config.yaml
head_dim: 64
d_mlp: 1280
activation: "swiglu"
norm_place: "pre"
positions: "rope"
rope_base: 10000.0
rope_fraction: 1.0
lr: 0.00602
lr_head: 0.0114
batch_tokens: 262144
z_loss: 0.0001
train_tokens: 1276000000
dataset: "wikipedia_en"
MLP neurons of a small language model. Each row is named by its layer, matrix (gate and up: input weights) and neuron, and shows model dimensions 160-255. Each number is 500 + 40 x the weight over its row's rms, rounded and kept within 0 to 999. Numbers have three digits each. A neuron's up and down rows have the sign that makes its largest values positive.
After each neuron's rows, "fires on" lists the tokens most often at its 100 highest values on Wikipedia text that the model never trained on; "fires after" lists the tokens most often just before its 100 highest values on Wikipedia text that the model never trained on.

L2.gate46:495494444466481471551453559521463506418520423478482500491540450477553515485506465424563473465484546521451499560464497496491494468421556465496571530429465528445481529507461506593455546595511547418539474486507527554501435513557533495447406501458504478542498460523527494501511464507511464423
L2.up46:537516499393515520515454510498497486508511458551513478456556479466538496483518526471546482495448518478452568532499534427514518507438516461487460482486500557482512464526497478562434571537544528560517469495554447508464470443560510411524506457504482565500548456438527475567435423453562450499
fires on: "===", "==", "ersonal"
fires after: ".\n\n", " ==\n\n", "\n\n", ").\n\n", ".\"\n\n", " p"

L9.gate835:545537550526492455419516530551477551514477475453549531484470495552514452440479515518526550477504528451479510473533440438482518481525531451428500502462503545495532490527428485406572532543475553559497513500502540483546428540475491488482505445502568503493499497452464443531451540502410558581
L9.up835:512471527458497487501554459582540547420559438525538550408502452511559489466498523560516486490478456536522538573444468512478502510448534488565478416589566538496479431520408415584501535513493481500520487574453525559627493503500478530506500485468455503528510499457492411499501481537458529514
fires on: "5", "3", "4", "2", "6", "1"
fires after: " ", ",", " .", "-"

L9.gate895:522518600549522529499516507500461477438459456440492561457546480494549501439476449536501547581467574511522511545531459540513482549500463449519555521528469549509474494569516490578548467510471512511516447552505518460550508479487478469483441509521505517453479493473553439508479532545469574442
L9.up895:438543535545592499406476531509492508525472440416588595414487487528560517479558482457534521520509485451518482477516469560557481494527494448531472491457523520484466471562457441497499464442450485500547481495443545456475497543471511522519495393511566460457533512501554466506481490538523452562
fires on: "8", "7", "3", "4", "0", "6"
fires after: " ", ",", "-", "–"

L2.gate1189:547544511498500508430494403549534494460497524423500465453484525501507472468498542417517464532491521496480544562475400496463547464440513458448514470441454520442492497451481531500466531543503500529551445444448497440492474490495429547537467503446587553462536512531504479508459481529471490540
L2.up1189:513462533477463499444472455539514472483529510472417513495467502431519507431508505470507503526517460520463547494518470530454527519444530482454461554499476542390474561525530505516496472580460461534550443479486509526487517554513392493491532535401514547460562558515549498555500529499462487484
fires on: "1", "0", "3", "c", "2"
fires after: ".", "–", " ", " Con"

L4.gate735:485517523438493427549482491480524474507464515466421494559437527535528466477480464500523553474504479428503462496416503476544535521539528538534464472476628472511472500556552451480495450508468514446430536503481503439499499401475499513514611500400516524463450493490555515482514518462438565529
L4.up735:500586489505530459463485476523499437524502519435548476557549526528525459441512483429484532571558554494438495482461483466515530469509523453462500473487528534549495541556549507502474561499483473479569573444435499477543541492563535548489403531482553537570542480524485362532451570475531454483
fires on: "==", "===", "ur", " =\n\n", " |", ":"
fires after: " |\n\n", "\n\n", ".\n\n", "==", " A"

L2.gate761:478519483489442499583492538484552501453504532524470564471494562536520502552480538427511451420486464530524481460502512560414440487545543442456494383460553504502428454458463465531503512513422574421527514547488495565490528452506498551467487542452481464465499495500476521559487523499432494548
L2.up761:533592519502505475551565508531520455542419520512509584471571484502489468499440477443516502534488473489526582474383449448462498550500552422484571501407486537401518493535463455597540457518531444550522458511500450552476530435460525513490466481502510501522479518507561527534515477436545495528
fires on: "==", "===", "'s", " each", "-", " "
fires after: ".\n\n", ").\n\n"

L4.gate157:522450562397449543539521576477493512541484536432471488514528477553524462510418475493520510507562478460548572506507490565442561545391567509470493563455444500520513553517458556505484529454535525458518500558520561488472507507470550538537469437481507468514516451561433484509554513554468486530
L4.up157:506451553469437536448494472494478494514511569493532544486496497592587466457462422596581461509494520484517516502547526453490456517474513558455467571518492497564490574491516515478522537465485544513443520546530523518463474528484514499540522500480546475532497438482427487490463524617483524482
fires on: "u", "igh", "it", "iss", "t", "in"
fires after: " O", "ro", "A", " re", " a", "o"

L4.gate1231:518462479532485483442482547512475481468606508461444456441394460466407526526499438537481475546487499470574461447490523479493541438422508561467529568565478552470541517583503478491557476502516511484486498474476413492511490525484472514549504516482537514480505494526454537451477434471574473452
L4.up1231:522572477471459516487479469586527444484557511552480434431525463506540511487527551427543496523479608571468543501515482493443473446453496471428533430457540489494485540457497384503482528495543546616435522586488479480483497471580456510505443459520497558460510537540499491543511469478467525528
fires on: "s", "ice", "it", "ia", "ict", "ks"
fires after: " p", " med", " f", " pol", " P", " Pol"

L4.gate892:533534581483510448435516401487454473511472456541503472553499596458475524546504486524465509532566378503549535488527419463485525463460471489560516423515502521532607432463435493466511474528467532481436523492466460493469470548517486539556512532489486512434558511495514518520549487583449433522
L4.up892:534438527463505555505535480519509510478486460505478541498529463495500440512501552556422520504539535504523532535490492548536462495462418581467563463519435490483568434501473517528540470503487481500552491512501447477548509542447517537529490584468430540467518455470471500471471505374575498460
fires on: "-", ".", "|"
fires after: ")\n", "\n", "r"

L5.gate284:488493509462523484430556520489471495416490520435452503557483471502501530483462551515581508471509491435535492515570510493515554440429506520571455436487450502472553557489509514494512441536403365459470516464505463496519556577486472481454499531497544553480456475470444541539459526587483476450
L5.up284:536460504527447455539541480480567528462500489561449463474490456488565451468512576571449479455530497497481469571501526478450550500472431520505527484489464467509505488506464527509525458515441452495556493552419497503577543525457483531466513497569429502522525432554461494452492457496490511508
fires on: "|", "e", "n", "v", " |\n", "r"
fires after: " |\n", " re", " def", " part", " out", "r"